Weights of a small transformer language model: biases.
MLP neurons of a small language model. Each row is named by its layer, matrix (up: input weights) and neuron, and shows model dimensions 16-111. Each number is 200 + 20 x the weight over its row's rms, rounded and kept within 0 to 999.
After each neuron's rows, "fires after" lists the tokens most often just before its 100 highest values on Wikipedia text that the model never trained on. A number after a token or word is its count.

L7.up261,203,222,210,214,214,193,186,220,239,223,225,160,223,189,150,179,192,232,169,204,190,197,222,232,206,200,162,191,194,230,238,226,165,218,246,215,171,220,200,201,187,233,178,189,211,217,201,186,212,198,226,199,226,207,212,204,204,198,182,180,207,212,189,215,199,199,181,179,207,214,169,224,189,183,227,206,172,184,243,170,188,190,205,211,207,193,217,218,211,203,186,188,180,203,221,219
fires after: "-" 21, " C" 13, "C" 8, " dis" 8, "oc" 5, " sup" 5

L2.up83,207,174,183,196,190,184,246,211,179,228,208,192,176,198,219,206,196,229,219,183,211,205,199,221,202,221,209,180,206,186,208,201,209,194,206,189,244,181,197,208,178,187,226,229,179,172,243,220,203,231,207,198,201,186,218,196,189,198,209,229,176,220,166,222,204,170,173,180,203,222,195,220,194,196,243,170,176,178,202,164,238,193,204,231,235,171,223,178,178,185,170,209,181,194,214,169
fires after: " " 31, " New" 30, "at" 7

L6.up355,201,183,176,203,204,219,199,200,261,262,194,183,213,182,212,176,201,173,187,211,202,212,204,173,223,167,211,205,189,201,209,205,156,135,204,205,169,191,222,210,202,201,173,166,184,198,208,181,191,210,208,183,198,199,179,175,223,235,214,201,212,207,214,191,208,226,239,171,208,188,184,234,257,204,236,193,173,199,228,224,197,168,187,197,193,217,182,190,193,210,228,197,198,167,214,184
fires after: "," 19, ".\n\n" 16, "." 13, "S" 10, " S" 7, "==\n" 5

L9.up297,222,205,191,189,233,189,218,200,231,204,188,196,192,185,178,205,191,239,208,186,184,211,182,237,174,201,209,209,217,172,179,206,216,206,191,197,225,186,174,190,195,180,213,201,200,166,200,209,191,162,203,191,202,175,218,174,182,232,191,232,158,185,201,200,210,162,181,201,160,187,178,266,212,188,206,173,193,211,214,187,209,191,222,206,173,167,232,176,199,191,183,179,199,200,198,183
fires after: " " 48, " (" 14, ".\n\n" 11

L2.up380,211,201,215,179,196,167,205,168,188,175,206,198,183,191,196,209,179,181,203,172,216,205,244,193,204,175,213,208,206,179,227,212,200,213,217,166,193,221,161,163,200,197,227,154,236,186,213,220,177,182,216,248,201,164,233,204,176,187,201,200,249,180,217,200,208,196,185,186,184,218,199,178,215,184,252,202,186,204,207,208,188,198,222,200,181,201,204,206,212,211,195,189,191,193,198,219
fires after: " b" 26, "-" 16, "b" 11, " m" 8, " B" 5

L6.up55,162,189,225,177,191,216,187,200,213,262,179,170,229,212,197,173,187,192,226,193,196,227,237,190,198,225,217,181,222,185,184,176,213,189,185,195,180,203,216,220,187,203,200,212,224,187,221,202,171,221,176,178,207,190,194,199,209,173,170,217,214,185,181,192,214,194,203,207,209,195,193,179,194,220,200,202,173,199,197,195,167,190,198,223,186,205,168,186,202,181,217,190,218,212,213,203
fires after: "." 53, " |" 9, "9" 4, "," 4

L7.up64,215,181,180,192,208,239,191,189,192,199,189,185,207,229,189,185,179,191,219,185,158,240,211,226,168,199,196,184,197,207,193,203,178,162,208,207,207,199,213,215,202,197,179,161,206,160,171,192,221,188,239,219,200,208,198,154,186,215,189,192,217,206,209,168,228,200,211,186,193,236,213,208,223,189,211,191,236,193,179,253,178,187,216,190,209,205,166,192,200,197,229,222,234,191,190,195
fires after: "," 15, "." 12, " Or" 9, " S" 7, " (" 7

L6.up372,212,204,216,177,218,198,209,194,190,222,229,209,173,215,189,206,192,242,210,190,192,199,219,199,198,205,153,203,171,211,212,191,202,178,182,215,232,206,201,186,213,176,223,155,239,170,167,216,160,175,188,201,235,172,200,240,173,216,216,213,187,198,208,192,186,208,211,225,230,184,207,207,182,161,191,167,176,174,183,239,176,169,216,216,220,167,195,177,235,212,218,217,177,181,194,186
fires after: " " 41, "–" 11, " was" 9, " w" 5, "-" 4, "'\n" 4

L7.up51,210,211,223,201,180,194,196,204,223,175,230,181,191,213,178,189,183,146,168,168,200,171,222,213,182,197,229,204,201,265,201,184,213,191,215,174,177,193,170,175,199,183,220,164,250,227,206,211,165,200,196,209,193,226,193,201,197,204,214,208,188,206,202,200,186,217,181,193,212,216,205,207,200,199,202,204,187,213,244,223,192,197,217,194,193,205,179,186,185,197,188,224,207,180,198,174
fires after: " B" 30, " b" 14, " was" 10, "b" 6, "-B" 5, " C" 4

L5.up247,195,199,223,234,207,213,214,185,204,262,189,185,198,210,223,200,145,208,226,200,201,228,186,200,185,160,233,199,222,183,221,203,197,196,217,184,179,203,163,189,214,198,223,183,203,175,197,200,182,213,193,232,259,221,195,213,199,234,231,198,187,204,201,189,217,164,202,231,182,192,180,201,207,195,211,221,193,211,193,201,180,178,181,217,202,217,166,187,146,212,166,190,181,206,201,207
fires after: " " 22, " G" 19, "–" 7, " was" 5

L8.up212,206,179,209,207,219,187,231,158,173,189,201,179,204,191,192,196,177,226,157,170,199,175,176,206,194,200,170,231,208,228,209,203,202,174,195,161,220,219,215,152,168,192,245,216,181,196,215,189,210,156,202,227,228,190,192,154,211,198,207,210,179,218,201,193,219,165,184,204,236,218,187,244,181,172,191,205,203,198,174,175,189,198,188,221,201,188,220,206,207,225,195,195,190,195,170,188
fires after: " a" 30, " " 14, " was" 7, "'s" 7, " his" 6

L7.up60,214,237,181,217,197,232,209,181,200,215,187,182,187,199,203,199,209,198,186,207,172,210,199,230,176,202,189,207,207,266,201,215,201,155,198,173,219,193,205,165,221,217,212,171,190,203,239,200,190,193,220,171,220,165,216,188,192,177,195,209,185,221,195,152,186,228,193,170,206,210,174,208,192,179,174,193,182,196,234,204,205,211,200,215,180,215,224,202,230,209,183,230,244,176,223,180
fires after: " " 36, " (" 18, " N" 5, "-" 4

L6.up101,242,179,219,190,203,184,190,207,215,202,205,190,186,180,142,199,185,216,201,187,206,212,203,173,186,186,209,208,223,205,227,226,216,156,195,223,197,189,186,207,188,213,205,172,195,202,214,218,179,183,235,181,208,241,208,173,214,190,188,221,205,192,217,211,178,193,140,190,218,215,201,216,192,200,208,185,215,219,205,171,171,183,221,246,170,212,198,203,226,229,155,210,179,186,175,219
fires after: " (" 32, " =\n\n" 20, " " 7, ")," 5, "==" 4

L8.up156,225,207,234,208,218,212,190,187,208,199,223,206,214,171,189,202,217,223,164,190,167,153,201,214,218,185,196,201,231,227,185,197,190,197,200,185,197,208,182,175,188,176,229,192,168,199,206,196,177,163,201,189,206,183,219,187,223,168,185,206,210,199,210,206,189,196,162,206,183,170,166,226,173,155,201,165,202,219,210,157,183,194,228,221,183,214,203,193,215,194,183,183,138,177,192,194
fires after: " " 41, " F" 13, " co" 7, " Euro" 4

L8.up154,179,191,195,219,149,166,215,195,196,185,220,186,218,218,180,217,196,178,187,151,228,188,181,217,184,197,217,220,211,218,197,224,228,182,202,185,221,205,204,172,217,247,229,206,192,247,179,182,205,211,195,233,222,224,204,164,187,184,218,188,207,210,234,225,197,212,176,198,219,216,170,210,193,197,179,197,212,201,215,208,212,199,191,186,206,196,178,203,200,208,207,203,248,221,227,198
fires after: " R" 37, " " 9, "ok" 6, "a" 5, "ak" 4, " |" 4

L8.up4,207,201,200,186,237,198,215,188,195,222,195,188,192,162,188,194,203,203,209,168,192,213,194,214,195,201,197,182,229,212,182,214,203,176,165,176,177,214,214,210,177,204,213,178,212,220,170,191,183,185,239,220,220,213,206,196,250,229,196,196,165,213,206,187,181,164,191,201,188,190,204,218,209,191,220,203,169,157,226,206,190,195,187,232,180,213,197,164,154,198,198,183,254,173,239,214
fires after: " |" 27, " R" 21, "R" 6, ";" 4

L6.up371,201,183,194,189,212,173,203,174,202,192,229,224,227,208,177,181,232,229,209,203,206,218,197,206,209,191,193,193,203,221,228,198,197,201,205,203,212,205,205,236,185,202,238,219,204,196,208,180,173,222,195,201,192,211,220,175,242,187,220,198,179,166,216,197,193,230,178,194,187,184,187,203,171,159,219,195,190,173,192,192,194,177,188,231,171,222,194,186,210,163,197,182,207,214,188,221
fires after: " " 23, "P" 9, " P" 7, "′" 7, " D" 6

L6.up70,226,213,260,221,207,229,205,201,216,185,233,173,231,182,223,193,207,198,153,214,186,222,180,217,209,184,194,186,200,210,190,227,210,215,163,190,217,216,198,164,191,185,183,214,215,181,188,199,200,177,183,197,191,163,218,258,188,220,226,197,220,174,236,219,196,206,221,183,205,222,178,181,206,162,189,185,184,226,231,232,197,200,184,180,201,167,204,177,224,196,184,233,210,223,180,208
fires after: " in" 16, " of" 14, " the" 12, " for" 9, " to" 9

L5.up3,241,180,208,222,218,219,208,180,199,214,191,214,174,192,200,221,186,189,192,196,198,200,200,216,179,189,229,204,207,215,196,202,234,153,211,197,198,196,219,215,195,173,256,180,214,194,240,227,148,188,192,231,218,175,220,152,195,197,239,216,165,193,216,207,183,200,190,192,217,182,175,247,218,205,185,167,218,194,182,212,220,196,232,192,224,177,204,189,178,196,199,206,183,196,200,192
fires after: " s" 35, " S" 10, " th" 8, " to" 6, " Sh" 5

L8.up101,211,181,192,197,179,199,190,186,196,217,200,165,215,208,175,189,207,190,179,176,178,186,170,203,197,202,201,222,226,216,217,188,210,200,219,211,186,237,206,188,199,234,217,165,201,224,207,182,182,216,210,217,184,203,204,195,168,184,225,214,212,201,194,202,161,213,156,176,215,205,175,227,221,195,182,182,214,221,228,212,229,191,196,215,194,239,181,156,178,199,204,204,201,202,228,180
fires after: " M" 32, " C" 20, " c" 20, "M" 8, " P" 5, "C" 4

L7.up130,204,217,192,229,231,206,169,204,227,199,232,178,192,200,197,183,185,206,185,216,197,195,205,240,184,209,217,185,183,208,218,219,193,190,202,185,212,208,205,213,171,167,177,169,173,191,220,196,197,168,200,184,185,182,254,202,234,204,197,238,218,195,234,185,187,173,215,193,210,207,207,216,236,207,207,189,183,180,214,193,230,173,200,206,204,193,159,218,205,165,209,183,178,215,175,200
fires after: " " 25, " D" 10, " W" 8, " L" 7, " F" 6

L6.up45,188,194,202,205,185,217,192,190,232,220,188,163,209,199,237,197,200,213,235,214,219,196,188,153,209,184,214,180,197,175,193,202,198,218,189,202,174,193,203,210,200,230,198,210,198,175,212,208,198,208,195,208,216,163,215,211,194,210,226,213,226,184,203,180,195,239,209,191,245,194,183,185,212,223,203,190,220,193,199,198,193,194,212,162,205,187,180,194,208,208,194,233,166,220,203,216
fires after: "|" 60, " " 12, " T" 5

L10.up164,201,198,196,198,229,211,185,170,228,205,193,188,168,191,194,234,188,196,206,187,200,226,192,165,181,213,202,198,212,184,198,195,186,173,209,220,203,197,222,190,228,234,205,187,211,204,188,195,175,193,205,207,209,213,199,181,182,192,185,183,224,196,201,168,149,232,181,218,225,202,194,180,211,235,227,206,194,189,218,228,187,140,204,184,207,193,163,177,231,173,207,219,214,182,216,211
fires after: "," 25, "." 19, " |" 14, ";" 10, "-" 7, " but" 5

L8.up244,215,183,226,213,210,208,226,186,210,197,180,186,183,164,211,230,195,218,209,195,227,176,211,180,211,175,208,217,194,214,224,196,187,137,205,165,215,198,248,192,186,184,211,217,178,201,217,201,169,216,225,237,229,170,198,193,193,205,224,182,135,220,217,189,193,186,248,197,199,159,178,222,199,207,201,205,218,178,199,199,186,176,191,178,235,192,214,181,234,225,188,178,166,224,189,194
fires after: " S" 21, " s" 13, "es" 8, "s" 6, "S" 6, "o" 6

L8.up257,198,208,231,185,194,197,209,187,204,205,202,177,202,240,200,193,194,207,163,190,216,184,201,170,199,204,200,235,211,233,206,194,216,219,199,151,226,220,205,200,191,187,203,191,192,194,231,200,205,154,198,203,212,193,214,188,202,192,196,211,194,204,235,192,211,219,187,208,207,263,192,202,178,165,175,188,147,198,199,179,188,215,227,199,206,202,225,208,191,182,196,230,229,206,162,198
fires after: " the" 29, "-" 10, " Great" 5, "'s" 4, " Second" 4

L6.up300,221,237,236,183,216,227,207,213,213,215,186,206,168,202,206,135,188,223,196,197,210,183,181,173,195,184,206,185,194,223,217,208,184,172,196,181,182,219,241,198,163,219,188,145,232,187,206,187,225,217,200,192,218,176,204,215,181,214,207,197,199,193,196,183,172,218,193,214,212,218,203,216,242,225,191,207,215,197,222,193,149,190,199,184,202,196,223,201,255,195,207,200,173,190,190,186
fires after: "|" 24, "," 15, " the" 12, "The" 4, " The" 4

L8.up314,210,188,184,207,192,194,213,198,215,227,203,171,231,236,206,202,171,190,169,187,193,218,184,225,202,195,199,195,196,213,208,213,243,205,208,167,182,212,191,187,197,186,216,188,185,187,202,173,156,204,174,188,222,181,218,194,201,198,206,242,187,182,196,235,212,218,150,178,197,230,214,207,173,198,192,226,196,221,218,206,202,196,219,202,158,203,216,170,187,209,188,216,250,175,222,213
fires after: " C" 37, " c" 14, " " 5, " B" 4, " Pr" 4

L6.up88,195,179,168,201,191,235,234,192,214,216,216,157,206,187,170,197,181,177,211,224,186,235,197,206,179,205,216,226,226,200,233,198,209,173,202,204,216,188,238,209,184,202,173,162,206,225,159,200,191,183,240,202,180,223,189,171,177,226,245,186,181,206,198,203,186,200,184,145,189,230,214,219,193,208,190,210,181,229,223,220,221,170,202,209,201,190,181,176,180,181,189,215,211,192,225,180
fires after: " L" 46, "L" 9, " P" 8, " l" 7, " J" 5, " R" 5

L2.up235,186,223,189,224,197,202,151,218,203,197,205,176,198,198,184,180,185,214,215,189,182,211,195,202,191,179,201,227,216,194,222,187,185,186,226,200,227,186,210,197,170,174,199,147,187,211,221,208,223,194,204,230,206,217,220,203,179,192,206,209,208,198,261,225,189,223,194,214,206,241,190,186,221,181,219,182,185,219,247,190,216,170,199,205,190,204,205,230,192,213,209,203,204,192,190,188
fires after: " V" 16, " F" 16, " B" 13, " K" 10

L8.up80,245,176,214,211,181,189,201,188,193,178,239,217,220,171,203,197,221,245,162,188,169,174,169,210,192,191,208,229,192,209,234,226,229,173,194,197,209,201,213,189,195,199,226,206,185,214,186,197,177,127,225,210,215,219,187,170,196,203,186,188,181,196,227,223,208,159,151,220,209,207,190,216,146,203,197,228,184,202,191,180,222,201,226,228,182,190,178,213,203,204,181,204,221,180,197,171
fires after: " a" 20, " A" 13, " was" 10, "ly" 7, " being" 7, " became" 7

L10.up258,201,182,248,198,216,203,199,197,182,203,159,202,198,195,243,181,201,187,154,203,171,173,216,178,187,204,211,175,186,208,177,213,191,221,251,175,218,200,166,218,206,195,174,170,204,190,220,227,205,203,208,179,210,188,227,180,182,234,222,224,198,190,198,169,196,219,198,184,188,168,171,201,175,167,196,206,173,219,216,214,207,174,188,168,208,195,170,215,212,205,183,184,231,201,237,219
fires after: " " 42, "–" 7, " (" 6, "," 4

L8.up310,206,195,207,181,198,192,206,171,208,236,185,166,234,193,156,182,148,211,227,188,178,238,181,230,218,201,206,201,217,192,243,183,159,192,225,218,204,182,191,203,192,183,193,170,218,192,219,204,188,220,154,191,213,181,187,189,204,216,210,202,195,199,233,175,212,202,219,203,245,235,204,225,189,208,215,196,178,167,231,204,203,185,201,213,236,195,162,213,201,203,214,187,192,206,206,189
fires after: " B" 17, " St" 15, " T" 8, " Battle" 7, " W" 4, " Sc" 4

L10.up181,208,237,199,209,223,200,186,187,223,210,196,182,190,245,191,215,196,177,196,207,199,193,173,189,173,162,203,185,197,214,205,197,182,207,222,186,218,198,159,180,189,215,192,202,196,185,200,195,177,176,183,192,195,139,216,212,183,249,204,195,180,232,210,188,224,213,212,192,207,202,180,233,207,166,174,202,159,223,225,215,193,182,181,209,195,193,187,214,192,159,195,250,180,191,162,216
fires after: " the" 37, " in" 15, " of" 11, " " 6

L5.up104,207,182,207,223,178,200,193,198,212,196,208,201,223,177,167,160,155,180,196,194,195,193,208,192,192,194,187,230,186,192,234,183,205,188,189,208,153,183,226,158,188,200,249,168,201,180,202,180,200,182,195,181,218,205,250,177,191,149,199,200,212,209,192,196,193,186,190,186,218,225,200,170,195,183,183,148,208,213,236,204,200,171,211,228,219,197,207,210,209,205,219,236,196,193,171,214
fires after: " C" 21, " c" 15, " m" 10, " b" 8, "C" 5

L8.up253,210,201,193,215,213,201,214,182,195,217,197,186,201,146,206,187,195,215,215,185,207,205,180,192,175,220,180,243,182,222,202,229,200,194,198,211,196,191,224,201,195,214,190,184,187,141,236,190,220,178,221,190,160,182,215,156,190,213,212,155,187,241,216,197,194,196,226,174,189,226,155,187,206,220,249,181,228,184,198,220,181,200,189,200,220,185,210,173,234,205,204,197,195,187,202,192
fires after: "." 31, " S" 7, " I" 6, "-" 5, " (" 4, " Y" 4

L2.up186,193,198,186,199,219,230,193,177,170,188,211,208,182,190,198,175,209,189,195,236,186,182,188,217,210,190,212,221,251,230,213,189,171,187,216,174,192,185,175,190,185,221,192,188,214,183,179,151,163,228,198,211,220,211,195,228,180,211,191,207,179,192,168,222,165,216,160,195,181,209,198,202,180,187,179,226,191,167,202,147,212,160,190,216,212,201,207,187,181,174,194,188,185,211,212,192
fires after: " Sc" 14, " P" 10, " inc" 8, " sc" 8, " C" 6, "uc" 6

L9.up320,202,242,196,181,218,218,218,179,208,219,208,179,134,239,203,194,192,210,190,189,198,187,204,205,166,203,173,216,194,204,193,194,198,213,198,191,217,203,213,156,208,195,194,194,221,194,157,206,206,179,179,179,207,140,199,216,190,220,191,243,174,176,219,210,205,193,207,199,194,198,179,209,191,190,228,224,185,225,219,198,182,210,207,225,193,166,192,188,182,168,174,180,205,188,179,152
fires after: " " 66, " bel" 11, " the" 5

L5.up316,231,206,205,209,185,149,177,193,189,194,178,191,192,215,187,204,169,208,215,194,206,230,196,226,204,179,227,238,220,225,235,189,211,203,192,193,191,212,204,198,212,175,182,167,182,212,213,188,237,169,225,185,162,187,181,208,180,219,218,188,168,206,220,180,199,182,197,188,167,223,193,183,189,187,186,200,215,207,222,213,204,183,197,207,218,206,169,227,175,221,193,177,198,177,190,199
fires after: " K" 20, " O" 12, " W" 8, " G" 8, " B" 7

L8.up26,196,162,204,226,218,209,206,192,231,194,157,179,202,189,213,177,179,185,205,200,175,168,170,200,217,173,185,237,201,207,180,202,214,160,219,192,184,200,218,248,209,203,196,235,203,179,239,193,199,231,191,215,201,161,233,185,233,145,187,201,150,190,203,179,202,189,198,208,221,222,184,195,242,193,220,201,193,203,248,213,208,177,200,198,235,217,197,205,232,191,186,183,179,188,196,219
fires after: "." 44, "′" 8, "," 4

L2.up375,228,198,195,200,192,192,181,194,215,207,191,177,200,185,193,185,213,192,193,213,197,229,166,212,201,210,178,229,186,247,206,182,213,194,198,170,218,201,217,203,203,197,195,183,187,187,174,180,178,189,161,178,197,234,187,175,195,210,219,217,183,228,233,238,161,229,181,192,208,233,200,204,189,213,183,203,211,199,207,202,226,185,194,198,213,185,211,196,226,162,185,191,220,240,199,192
fires after: " L" 44, " R" 10, " Cl" 5, " Stat" 4, "L" 4, " Pr" 4

L6.up165,204,205,229,198,175,210,204,160,200,190,229,172,171,238,163,185,156,229,237,156,196,206,206,205,197,199,190,210,194,204,237,175,196,177,203,220,180,187,192,179,218,168,211,160,230,223,220,213,216,190,209,217,231,167,211,166,199,223,197,184,213,211,215,203,188,175,197,178,225,237,183,209,227,159,237,202,196,228,204,217,191,207,191,186,181,189,168,205,189,188,192,214,225,204,205,213
fires after: " " 23, " the" 21, " in" 5, " b" 4, "15" 4, "B" 4

L12.up82,178,180,185,162,179,188,197,192,194,194,231,186,177,220,186,192,191,214,200,179,188,232,197,197,193,192,224,201,236,186,200,191,220,213,174,199,202,201,216,238,186,216,203,201,204,219,205,214,222,203,214,248,175,180,194,203,218,223,218,196,169,209,205,223,179,212,214,198,227,188,199,235,202,198,182,222,188,153,209,179,197,216,232,185,206,190,203,145,222,191,186,211,204,194,221,163
fires after: " |" 48, "-" 4, " •" 4

L2.up271,212,234,195,205,185,196,202,206,192,189,206,209,169,190,218,198,188,243,238,199,202,189,180,185,185,184,206,216,183,198,200,222,223,179,241,182,212,198,191,159,191,150,230,232,186,168,202,229,175,225,194,196,192,208,223,217,214,222,203,221,170,217,238,191,162,169,183,222,205,196,192,223,200,195,196,162,212,196,192,202,200,172,178,207,203,181,208,192,230,176,183,166,170,203,194,189
fires after: " " 25, " War" 24, " W" 15, " Sw" 4

L8.up176,204,221,214,174,221,219,205,225,198,212,209,196,221,206,183,184,192,207,177,165,188,191,212,210,210,194,132,225,205,209,190,199,173,182,194,226,214,203,209,157,213,219,216,200,166,187,202,237,207,171,192,177,207,192,202,208,171,181,219,240,237,223,208,186,173,185,175,210,230,208,203,202,231,163,207,209,210,198,183,209,203,183,199,198,189,177,173,193,195,213,188,204,149,152,218,217
fires after: " " 55, " In" 5, " in" 5, "199" 4, "202" 4

L10.up175,212,217,187,185,180,185,232,170,183,214,184,162,187,225,224,228,218,201,186,235,181,205,224,198,190,200,195,198,217,235,206,162,216,193,211,219,212,215,165,221,218,194,171,208,210,162,214,193,176,222,200,214,192,182,244,203,228,191,197,219,222,223,199,175,232,192,172,189,225,171,183,209,211,180,199,158,196,190,217,206,185,184,207,204,204,172,193,192,220,201,202,172,195,209,187,197
fires after: " " 38, " (" 12, "/s" 6

L12.up43,215,191,195,214,204,189,221,193,180,191,185,211,168,198,183,218,161,232,222,179,196,183,200,220,174,203,158,229,170,227,229,227,192,215,157,221,218,210,203,179,217,232,211,187,182,226,200,200,212,176,177,207,210,187,197,219,160,242,175,209,178,225,225,194,164,205,211,218,216,225,179,187,172,188,198,193,204,205,194,215,213,171,188,194,268,191,164,196,199,168,187,216,200,207,186,215
fires after: " " 49, " a" 5, " an" 5

L8.up288,228,223,174,175,199,187,234,183,238,201,196,186,180,169,173,188,184,203,177,191,179,199,231,224,184,207,215,199,228,218,196,204,224,171,182,206,227,220,179,215,208,202,188,180,212,185,194,220,196,205,207,214,208,171,189,183,189,209,234,201,195,191,231,163,159,175,195,174,166,243,209,225,195,189,185,151,193,210,195,213,226,199,222,226,185,192,217,205,215,223,195,221,195,198,186,194
fires after: " " 37, "," 22, " |" 14, " (" 7, " United" 5

L8.up362,188,221,217,221,201,222,211,197,182,211,191,197,199,199,201,189,171,202,169,155,193,183,226,188,211,210,181,194,162,229,210,161,218,204,218,203,230,221,194,212,193,205,210,196,199,184,222,203,166,196,183,209,196,227,214,208,223,200,225,210,188,194,196,201,206,203,197,200,176,213,197,203,209,201,204,218,188,188,186,211,199,159,241,185,201,167,166,213,221,183,192,252,177,213,192,175
fires after: ")," 16, " the" 12, "201" 8, "202" 6, " Turk" 6, " an" 5

L13.up315,210,196,157,194,213,235,191,206,206,220,170,196,194,164,184,224,190,209,182,188,217,197,202,199,211,205,198,186,186,201,210,196,233,225,202,177,197,197,228,233,180,200,192,216,214,214,169,231,208,200,198,201,256,185,186,210,203,242,214,195,207,218,193,211,182,185,205,212,212,196,188,235,194,196,207,185,189,225,165,220,185,200,230,180,205,192,160,189,215,205,203,225,206,186,170,199
fires after: " " 50, "|" 7, ".\n\n" 5, " Sl" 4

L6.up229,260,189,185,211,222,208,196,191,209,254,192,201,196,191,194,189,208,180,220,191,185,223,214,149,183,180,178,180,206,182,213,193,199,191,198,192,172,210,213,208,188,196,239,200,194,173,202,225,190,199,232,197,167,173,199,190,226,200,166,182,202,208,201,179,162,196,187,189,188,183,192,175,223,183,182,173,213,232,206,180,166,170,199,194,179,198,163,184,205,180,191,207,204,173,251,204
fires after: " was" 29, " votes" 8, " " 7, " Website" 5, " is" 4, " be" 4

L10.up151,198,216,230,207,226,197,207,200,209,229,212,196,202,173,181,167,209,210,214,197,191,181,214,180,173,209,199,204,182,230,190,211,206,206,189,177,169,168,217,195,176,237,209,207,172,200,211,201,178,206,184,164,222,197,196,180,157,227,188,189,201,171,229,225,192,206,155,180,223,242,217,206,212,203,244,217,191,190,246,179,177,204,204,222,211,199,173,188,226,169,209,190,202,206,226,201
fires after: ".\n\n" 16, "." 14, "==\n" 7, " (" 5, " He" 5, "==" 4

L6.up11,191,170,235,196,232,206,196,193,224,236,205,171,196,229,189,198,195,151,211,213,182,170,180,205,168,218,211,219,193,190,257,206,201,204,208,206,204,215,209,240,185,206,228,179,208,167,183,215,163,172,191,206,189,169,234,192,197,238,230,215,217,180,223,190,199,197,208,191,212,179,204,194,205,177,208,199,145,243,197,201,187,185,206,218,200,156,189,209,195,207,217,187,197,166,183,182
fires after: " " 24, "," 15, " (" 9, "17" 4

L9.up149,220,187,204,189,240,190,154,181,232,207,211,199,195,206,189,180,165,216,175,219,221,198,182,184,224,183,190,207,175,187,218,219,233,180,224,161,170,166,217,192,175,196,200,194,169,230,224,203,218,197,202,219,212,221,216,146,174,205,227,153,184,202,193,184,196,220,203,217,215,219,219,191,181,206,188,213,147,166,213,207,209,207,219,217,210,229,188,194,216,186,189,199,183,161,210,210
fires after: "-" 18, "." 18, "," 13, ".\n\n" 9

L9.up120,221,195,217,233,190,202,185,211,214,210,214,205,203,170,175,168,183,229,166,191,180,197,205,224,217,185,179,196,184,229,177,182,168,223,223,204,212,178,191,172,182,219,200,175,200,207,212,179,189,181,191,176,212,215,188,229,192,197,198,199,235,191,221,225,200,214,159,204,191,212,189,213,187,188,220,171,223,230,247,244,205,191,205,184,182,216,210,215,179,200,192,221,199,196,225,198
fires after: " C" 21, "C" 9, " c" 9, " St" 8, "B" 6, ".\n\n" 6

L6.up72,216,218,190,255,200,181,237,208,186,208,192,211,209,188,212,213,183,206,221,209,204,209,224,225,166,213,218,212,201,217,219,199,190,156,196,161,170,236,241,210,184,186,187,185,195,180,192,192,197,195,185,183,172,150,231,170,209,203,221,209,194,208,220,188,203,191,212,149,201,172,197,229,227,186,220,192,181,170,193,209,188,184,187,224,209,208,157,198,217,179,189,228,219,178,226,217
fires after: " S" 38, " O" 9, " K" 5

L10.up49,161,187,227,232,201,207,197,155,228,186,191,186,211,231,194,182,192,182,146,172,205,178,181,219,202,174,165,225,200,210,222,205,184,197,193,214,217,206,185,203,191,209,196,197,170,227,212,202,211,200,142,273,197,191,220,199,200,209,212,212,199,241,196,228,177,213,179,201,240,209,196,203,188,186,174,175,204,219,191,206,220,180,205,202,207,209,180,170,203,186,179,234,191,224,177,208
fires after: " the" 32, " a" 22, " an" 12, " " 6, " his" 4, " ne" 4

L9.up350,195,205,208,183,175,205,224,188,217,213,224,177,223,175,190,187,203,179,218,207,220,221,209,203,209,193,204,198,187,209,214,220,209,149,194,191,216,201,216,218,184,169,197,150,195,231,213,230,218,172,212,214,173,223,191,216,220,232,209,226,186,210,225,144,154,201,209,220,210,201,167,248,200,198,157,184,196,189,192,205,227,181,212,195,219,211,175,174,198,194,191,189,173,189,177,213
fires after: " L" 18, " S" 9, " H" 7, " W" 6, " M" 6, " T" 6

L8.up77,209,164,198,200,179,197,193,178,226,218,208,185,166,169,181,201,187,213,189,193,211,147,200,194,197,199,209,219,205,205,210,184,203,201,187,179,174,192,184,208,151,203,177,173,182,229,231,173,209,185,222,196,196,199,198,183,183,245,198,210,209,231,197,183,174,205,196,192,239,221,173,220,192,186,198,203,155,195,215,207,216,190,224,202,163,207,193,194,223,206,204,202,175,214,226,173
fires after: "-" 42, " The" 5, " the" 5, " " 5, "The" 4, "en" 4

L9.up207,171,241,240,198,230,208,179,199,187,201,179,199,190,185,205,191,229,211,198,213,160,178,222,201,184,203,174,200,205,233,170,230,212,183,234,189,209,239,219,212,225,236,225,183,198,178,215,234,210,194,192,219,218,207,203,221,225,188,186,169,198,188,199,199,184,181,188,207,217,212,175,162,203,181,190,203,194,160,207,170,178,177,191,223,182,210,179,198,235,204,214,187,196,217,201,202
fires after: " " 53, " $" 17, "." 8, "," 5, " are" 4